Part of a small language model's weights.
Architecture: RMSNorm before each block, no biases in attention or MLP, untied embeddings.
Training: 509M tokens, 7764 steps.
MLP neurons of a small language model. Each row is named by its layer, matrix (down: output weights) and neuron, and shows model dimensions 32-127. Each number is 128 + 32 x the weight over its row's rms, rounded and kept within 0 to 255. A neuron's up and down rows have the sign that makes its largest values positive.
A block is one neuron, or neurons of one layer that tend to fire together. After each block is what it responds to, as a language model described it from the Wikipedia text at the highest values.

L15.down167 [ 98 128 125 152 106 121 163 128 128 121 158 105 160 106 146  98  88  84 144 139  83 110  95 136  85 126 148 180 105 127 129 135  63 173 148  68  96 107 112 105 148 115 105 120 140 177  97 154 231  93 132  70 161 133 181  87 102 128 142 114 165 120  81  91 177 145 182 112 165 149  82 110  54 122 164  30 143  95 110 132 118 106 113  89  83  97 128 107  98 153 153 116 104 120 118 112]
L15.down233 [113 154 111 167 145 130 156 118  76 145 157 109 128 168 102 128 149 120 136 107 144  82  96 162  95  69  95 131 138 180 146 123 153 135  79 133 117 164 177 100 141 139  83 100 172 129  76 136 142 127 125 138 169 162 127 130  82 133  78 152 153 118 133  97 150  60 139 121 143 153 126 171 190 152  88 100  58  90 144 164 130 169 153 139  51 122 208 112 114  89 132 125 114 111 134  63]
L15.down549 [157 187 145 219 175 127  75 159 154 109 142 104 102 146 104 128  85 186 150 126 131 135  74 132 143 117 144 120 163  79 139 121 176 126  48 160  78  52 115 165 178  54 110 136  98  98  88 103 127 114 162 120  88 172  75 104 122 147 139 164 125 144 142 137 173 104 124 195  96 138 162 113 119 166 145 191 175 153 126 160 126  84 136 152 131 137 138  85  83 129 137 116 122 115  87 108]
L15.down616 [166 121 171  97  77  95 122 126 148 163 112 184 170 129 120 106 155 142 100 128 150 117 127 118  82 114 173 133 134 133 151 104  89 160 132  94  75 156 128 108 123 162  98 178 127 107 143 107 140  91 136  94  98  92 148 122 111 135 144 148 119 147 111 157 131 134 125 148  91 117 102  93  93 142 127 108 127 134 105 144  96 131 140 106  88  56 124 137  83 217 106 160  75 118 126 109]
Description: First letter or piece of a person's surname, often foreign, in tables and name lists, e.g. Nair, Pribylova, Pellicer.

L16.down637 [140 132 149 102 148 148  83 134 111 134 144 133 163 108 142 118 128 194 148 152  68 207  85 169 138 160  80 117 128 140 121 138 117 160 115 172 127 114 181 131 149 117 134 143 112  89  93 133 105 115 102 157 112 142  53 179 168 106 128 144  38  59 101 169  33 175 138 128 133 104 112 142 153 180  76 183  53 124 159 116  81 133 141 100 119 128  87 157 148 103 132  92 160 122 100 127]
Description: Word-piece starts of personal names, mostly the first piece of the surname after a given name in tables and lists, such as W in Kyle Waddell or P in Brad Pitt.

L16.down429 [143 131  98 145 123 162  76 138 165 190 178 166 138 132 144 126  78  55 124 140  91 155  92 144 114 149  97 133 171 129 149 162 169 128 200 137 122 140 107 131 137 159 130 154 168 130 177  70 104 132 153 128 112  80 161 100 153  94 196 139 168 141 153 111 171 159 120 178 137  91 104 128 139 148 111 152 178 123 114 152 120 130 149 121 155  86 155 147 175 134 109 110  96 134 132 160]
Description: Prepositions and month names that open a time expression before a year or date, such as As of, Since, Until, From, On, and In March.

L16.down438 [123 178 116  90 129 206 102 150 125 136 106 139  90 129  86  71 147  56 130 135 107 109 191 100 153  89 148 111 158 133 115 153 171 134 126 132 140 169 129 176 202 109 182 138  77 114 156 178 167 123 142 137 130 107  85 189  91 189 115 131 172  91 143 133  78 124 149 103 103 165 132 104 141 126 129 174 143 171 121 147  96 130 137 167 125 152 157 105 123  98 110 141 100 125  66 157]
Description: Tokens starting a time or place phrase after "in", "from" or "during", e.g. the (1970s/Philippines), late (1990s), November.

L15.down28 [132  88 106 157  99 107 127 122 149  93 143 138 164 117 118 113 159  92 108 148  95 104 158 181 106 149 116 175 155 141  97  83 139 159 108 104 134 116 159 146 179  68 168 132 150  47 168 131 124  94 181  96 109 129 109 106  99 101 189  56 205  95 170 186 133 134 191 117 132 152 139 154 120 120 180 158 127 131 152 174 102  93  71 100  85 139 136 101 126 121 142 134 104 133 114 148]
L15.down122 [110 157 103 127 160 197 170 106  87 161 110 145 151 172 104 105 113  76 136 144  58 144 138 151 109  93 149 117 147 122  86 145 168 162 104 131 177 139 173 145 132  98  96 129 152 105 136 140 152  87 166 106 131 125 169 117  89 128  65 160 106 133 119 146 152 144  56  91 144 118 135 140 202  93 123 124 128 115 103 134  94 162 111 141 134 104 124 143 162  95 107 147 165 136 103  91]
L15.down139 [117 112 177  99 167 121 131 135  61 142 175 147 149 140 135 109  93 132  81 136 138  50 121 124 160 121 150 124 185 112 149  70 137 176 132 136 114 111 142 139 148 130 223 131  97 144 117 106 128 154 168 165 105  97  92 102 109 164 111 144 133 140 114  94 145 130 110  95 187 126 108 149  73 119 154 183  56 175 145  82 111 143 113 134  92 111 153  50 187 111 104  75 146 144 101  99]
L15.down540 [108  88 102 114  76  78 147 114 136 100  89 117 112 121 170 125 195 126  47 164 164 123 155 193 132 158 156 130 103 165 124 189 142 128 132 157  96 124 104 115 119 100  86 112 127  94 149 193 159  81 152 113 116 124 143 143 139 131 174  96 164 123  76 148 177 122 129 113 117 186 184 130 152 105  79 149  83 154 141 107 104 107 186  67 145 175  90 139 127 154 104 114 174  65 139 136]
Description: Words that open or link a date, such as month names after on or in, and prepositions before years, as in on May, in 1997, 2008 to.

L17.down19 [122  76 174 139 117 151  88 112 144 121 154 168 143 182 184 101 129 126 153  91 150 129 138 141 117 129 126 121 144 110 144 124 141 179 130  77 191 154 165 191  57 140 176  55 210  91 125 167 149 146 155 184  81 120 138  99 107 140  71 153 121 145  69 129  81 142  96 106  94 130  92 140 194 115 164 147  62  94 114   9 117  92 122 124 105 108 172 149  88 130 147 133 111 114 101 189]
L17.down146 [206 114 121 136 153  86 195 173 145 125  98 105 117 113 143 152 193  82 148  54 134 124 154 138 116 181 156 156 117 151  69 121 145 135  90 157 129 128 175 133 156  66 142 162 127 114 109  87 149 158 147 147 147 160 153 109 125 162 152 121  85 183 126 135 153 165 136 147  98  86 162  93 126  88 130 101 135 130 136 118  76 126 108 165  62 140 162 118  89 108 128 161 160 128 138 134]
L17.down417 [ 98 119  87  49 128 181  71 144 172 118 121 125 108  84 104 119 216 103 179 150 141 145 118 157 144 158 192  98 132 156 135  63  97 150  87 144  99 184 114  93 152 179 149 101 139 118  84  95 137 136 111 154  90 119 162 117 100 151  96  69  78 123 119 148 124 130 161  74  67 100  91 121 113  92 182  87 167  80 123  98 109 151 201 114 135 101 123 172 120 166 119 111 144 106 151 102]
L17.down473 [126 153 149 101 124 125 103 156 126  82 184 136 125 125 122 161 104 118 175  91 116 227 173  86 120 151 160 108  62 109 131 132 149 131 108 116 119 179 112 135 139  91 162  77 140  89  88 123 116  94 109 150 126 187 150 141 122 157 166 128  96 132 114 157  90 179 122 152 112 152 152 110 136  56 126 133 181 119 177 113 199 130 109  83 136 112 141 137 113 141 116  97 122 164 189 151]
Description: Separators and units in number-heavy tables and lists, such as cell pipes before a number, p after a number, ' in times, and in ranges.

L16.down366 [107  93 153 142 120  35  66 156 120 125 195 128  92  86 147 159 164  80 159 125 164  86 153 153 187 138 141 133 112 108 100 139 138 141  93 122  75  88 130 106 111  86 145 122 164  93 170 115 119  98  92 186 134 106  92 192 113 126 128 118 103 133 201 121 145 135 146 143 148  86 124 118 128 152  83 201 145 133 161 114 136 150 167 108 172 127 150 136 124 103 108 103 163 148 113 116]
Description: Unit nouns right after a number in measurements or time spans, such as 9 mile, 28 years, eight days, 20 seconds; also odd mid-word pieces in names.

L16.down172 [141  92 123 134 136  77 112 130 104 143 213 133  63 165  88 113 146  78 117 151  65  91 117  50  87  91 124 106 162 110 171 161  81 188 205 126 152  74 175 143 118  87 147 125 142 140 116 186 163 137 120 131 144 110 146 160 199  86 174  91 154  90 163 152  90  64 115 127 123 139 106 139 116 188 156  96 120  97 135 128  54 155 141 143 132 109 148 139 119 225 144  67 109 143  95 151]
Description: Word pieces inside proper names or titles already seen earlier in the text, predicting their repeat, e.g. G-ud-kov, Kick-ed Back, Living Sound.

L17.down45 [ 67 116 103 165 147 135 142 104 101 104 105 165 145  90  98 131 202 165 102 129 121 153 114 155  92 118 208 162  89 147 129  94  86 139 119  83 148 155  89 129 134 115  94 116 159 132 194 130 136 159  91 171 136  71 146 177  74 124 147 144  91 120  95 150 172  53 152  90  82 128 102 121 132 140 101 139 178  44 113 109 152 113 112 155 170 162 105 126 173 164 165 116 102 125 114  87]
L17.down62 [135 127 108 178 124 178 105 116 167 138 172  99  44 177 184 125 103 178 109 134 125 191 170  98 153 136  96  99 154 136 138 117 122 104 138 125 137 118 170 189 101  63 151 145 105 110 146 133 108 155 103 138 169 146 117 115 107 138 144 109 122 103  94 152 158 176 139 130 112 151 109 155 117 156 137  75 143  11 134 113 145 122  71 138 109 122 103 137 175 165 146 114 174  88 154 141]
L17.down209 [ 93 141 175  72 134 149  94 159 167 133 219 144 143 161 153 107 153 162 104 126 151 137 108 130 123 162  65 107 144  96 131  87 173 113 117 129  84 126 153 176 132 162 110 222 158  88 181  65  96 150 189 137  91 151 113 140 211 122  63 122 152  56 121 129 111 115 122  94 132 125 121 162 178 110 115  79 121  80 103 129  97 141 197  78 120 126  96 174 134 153  81  82 139 104  71 134]
L17.down603 [ 45 110 118 167 153 109 153 145  91 111  97  97  96 140  99 114 114 141  92 148 147 204  75 148 125 145  91 145 102 106 142  80 105 138 142 136 126 130 164  86  95 121 183 120 126 132 102 162 131  80 175 123 158 117 165 140 113 106 162 148 154  90 172 128 119  89  80 111 113  51  58 123 160 109 195  93 140 112 140 100  98 143 159 107 104 119 165 180 139 119 180 124 134  83 119 109]
Description: Opening or middle subword pieces of multi-token proper names (people, places, teams) inside a word, e.g. Kid in Kidder, oot in Bootham, War in Warped.

L15.down86 [139 104 148 201 129 126  84 142 147 107 162 146 109 139  80 147 103 168 158 160  92 168 199  95 175 104 158 116 119 167 133  92 156 120 125 163 117 103  94 131 123 191  71 160  88 131 172 118 132 117 107 117  96 152 169 119 135 118 152 134 135 131 149 132 131 102 134  99  87 106 123 126 131 116 125 109 137 141 141 128 138 168 119 132 151 119 145 112 127 116 166 149 121  92 169 129]
L15.down100 [ 97 135 156 110 105 107 106 128 156  83 138 112 160 147 119 112  82 124 161 117 141 112 104  97 163 127 188 148 162 128 109 147 165 121 155 120 142 190 159 168 160 120 187 170 131 101 131  99 137 149 141 187 199 134 148 142  79  93 147 110  87  93 129  58 149 131  60 112 141 167 200 142 115 172  73 137 135 138 117  97  79 132 151 121 138 144 125  95 183  87 102 131 148 144  84 130]
L15.down258 [ 91 144 166 124 116 191 171 128 137 113 112  64 120 200 112 124 125 109 123 102 162 126 176 134 122 138 148  99 121 130 101 121  82 154 107  96 135 140 117  78 162 113 163  89  66 148 149 115  97  94  74 121  85 170 108 106  87 123 142 161 124 116 116 104 115 122 118 126 150 159 132 141 110 136 152 108 162  93 101  58 143  94 117 129 130  93  89 148 124  75 165 153 100 107 157 171]
L15.down605 [119 146 143 112 171 177 227  82 114 138 139 137 102  99 110 124 178  45 141 153 167  76 112 126 168 140 120 111 133 152 194 171 186 117 107 119 113 105 111 105 135 160 151 127 137  79 181 125 111 145 147 209 150 165 102 168 159 202 139 154 151 113 122 157 138 129 151 148 127 165 117  88 171 164  92 121 134 105 108 160 142  93 120 117 136 103 192 150 138  58 135 112 170 198 115 168]
Description: Articles and modifiers that open a time span, right after during, in, of, or following, such as during the Second World War, the early 1900s, the following month.

L15.down104 [114 161 126 132 148 117  85 180 159 145 138  92 146 142  95 138  84 159 165 102 138 162 118  98 139 131 162 158 116 156 113 120 148  94 110 121 110  61 154 183 130 154 117 101 152 184 140 131 107 185 142  56  99 103 134 115 140 128 140 141 114 155 132 121 113 103 159  94 115 113 185  96  98 213 101 101 154 148 185 116 152 224  86  98 107 124 179 124 149 234 107 108 106 147 104 139]
L15.down117 [140 106  98 123 122 123 126 106 134  83  51 158 137 157 127 206 111 100 107 136 149 103 146  80 207  84  81  83 163  72 112 177 157 134 132 109 163  99 182 148 171 139 108 153 140  74  81 138  65  86 141 174 147 154 110 104 125 125 111  85 118 124 185  26 173  60  60 153 140 103 174 105 152 170 138 127  89 122 174 135 133 133 161 120 152 138 124 113 136  86 128 173 101  96 170 173]
L15.down187 [159 150  80 173 131 182  84 106 113 181 128 132 163 119 114 129 177 150 182 101 179 149 122  90 130 141  98 113 144 115 106 140 151  69  97 125 173 133 110  80 121 124 140 124  69 151 138  75 132 186 136  95 115 110 157 121 122  78 176 125 158  83 144 200  95  70 168  99  55 103  70  52 160 175 156 103 171 102 174 100 115 122  84 110 121 200 151 175  97 243 118  90  78 104 119 112]
L15.down439 [176 155  50 136 119 106 107 132 187 148 115 155 166 121 155 116 208 194 109 153 118 123 112 131 129 182 168  27 116 150 154 163 148 131 129 135 140 157 151 156 146 159 136  85 165  68 185  87 159 113 155 173 163 105 167 118 109 115 114 135 100 119  82 115 125  96 132 166 128  84 101 117 109 178  64 142 111 130 121 111 129  94 100 135 157 123  87 148 128  83 101 136 129 169  97 130]
Description: Early word pieces of proper names already seen earlier in the text, such as War in Warped Tour, Dous in Dousmanis, Tad in Tadcaster.

L16.down346 [186 140 113 103 141 137 120  78  90 140  86 171 107  99 101 112  83 122 117  84 131 170 130 156 104 140 195 176 160 153 108 144  63 163 123 105 112 137 154 134 111 153 195 133 150 129 125 131 131 121 153  79  90 156 120 172 126 190 117  50 116 137 175 103 179 129 123 181 120 102 104 117 146 192 148 146 116 149 125 107 106 135  99 120 119 101 110 141 165 161 106  93 128 143 138 155]
Description: Main verb right after a person or work subject in results, awards and release narratives, e.g. won, lost, was released, received reviews; also scattered tokens in tables and track lists.

L15.down106 [ 76 165 144 164 142 106 178  59  78 155  87 185  77 109 125  99 130 127 133 138 172 150 107 147 139 116 106 133 173 151 142 156 136 125 141 116 120 173 122 125 135 126 140 119 114 101 120 183 144 177 116 171  92 111 163 131  82 117  80 178 160 108 129  46 129  68 133 147 143 131  85 134 179  80  77  80 114  79  90  71 134 163 143 155 160 117 107 173 144  97 170 105  98 140 106 124]
L15.down274 [150  98 159 135  99 158 176 176 105 102 117 134 144 126 146 166 148 130 127  97 148 159  80 111 153  98 185 189 137 137 121 122  91 108 105 135 155 136 129 181 177 139 106 161 188 193 100 116  79 200 156 142 108 150 101 125  96 111 144 133 125 139 122 115 135  91 142 167  90  94 122  86 130 159  94 108  87 152  74 117 116 146 122 181 143 139  64 121 145 168 109 100  51 115 135 142]
L15.down321 [145  72 167 118 128 145 110  87  75  90 181 158 133 164 101 132 186 126 118 158 120 146 120 137 170  92 164 179 174 159 132 174 131 103 178  95 145 104 162 144 148 107 159 123 143 119 120 146 124 136 175 122 108  78 144 190 173  78 148 159  88  86 144 162 179 120 146 145 129 148 109 127 125 120 138 106  88 125 141 149 203 103 129 114 173  89 116 109 155 118 154 144  71  93 152  75]
L15.down564 [166  98  96 129 148 129 138  97 110 131 120 154  85  86 123  95 114 119 105 168  97 135 141  73 145 156 157 154 117  84 143 165 152 148 124 173 100 134 153 178 205 130 165 163 162 169 149 134 129 135 152 127 170 101 104 127 178 138 140  90 126 144 116 163  79 149  80 108 119 155 225 108 150 150  93 113 117 102 129 113 110 139 131  60 133 142 155 141 116 144 161 152  96 169 112 118]
Description: En dashes in sports scores and records (7–5, 5–6), and "or"/"and" joining two counts (five or six, two or more); weaker on word-piece starts like un-beaten.

L17.down99 [157 113 163  79 115  78  35 213 139 174 115  97 187  96 144  92  84 109 102 121  94 108 151 131  65 108 147  82 139 133 104 188 146 222 121  92 174 113 136 131 130 110 144 104 205 124 174 103 174 111 137 122 106  99 137  96 114 184 200 146 110 215 155  79  56 130 173 162 150 137  90 174 103 184 144 135 151 117 184 110 155  85 108 119 104 121 143 155  85 147 134 128 150 119 103 141]
L17.down367 [153 120 151 125 118  90 116 166 230 126 143 191 132 120 118 155 114 187 103 144 133 192 121 146 119 114 120 139 125 138 133  98 104  99 100 133 107  92 159 138  98  61  72 143 129 115  85 140 134  93 148  84 128  49 159 160 173 137 112 148 130  64 167  97 136 155 117 136 199 103 102  60 184 118 162 112 133 149  57 112 153 106 123 154 124 150 103 175 129 182 158 166 196 177 120 137]
L17.down562 [ 95 110 124 157  92 110 128 101 185  71  98 127 128 132 140 169  82 117 152 150 100 163 171 158 147  76  98  94  87 109 104 106 139 127  95 166  83  96 153 119 174 137 119 148 119  59 108  88 101 176 108 133 143 157 129 135 142 122 116 157  72 121 168  93 175 112 161  88 124 178  75 128 159 150 124 137 128 116 120 125 160 175 108 137 138 117 130 204  82  95 166 169  96 143 138 142]
L17.down582 [138 116  59  86 150  91 141 114 131 139 109 176  95 195 127 147 135 142  66 123  70 106 136 209 140  85  92 110 125 108 124  97  68 152 161 148 142 152 130 166 174 158 171 163 157 136 167 119  91 144 164  86  84 112 164 108  96  97 113  72 111  92 158 148 168  87 151  92 123 134  89 167 120  94 141 132 155 119 167 105 106 109 168 102 145 190 141  91 137  95  90 143 147 162  84  76]
Description: First word-piece of a foreign, non-English name, often a surname's capital letter in sports tables or biographies, as in T(ipsarević), D(ospevski), Bad(albeyli).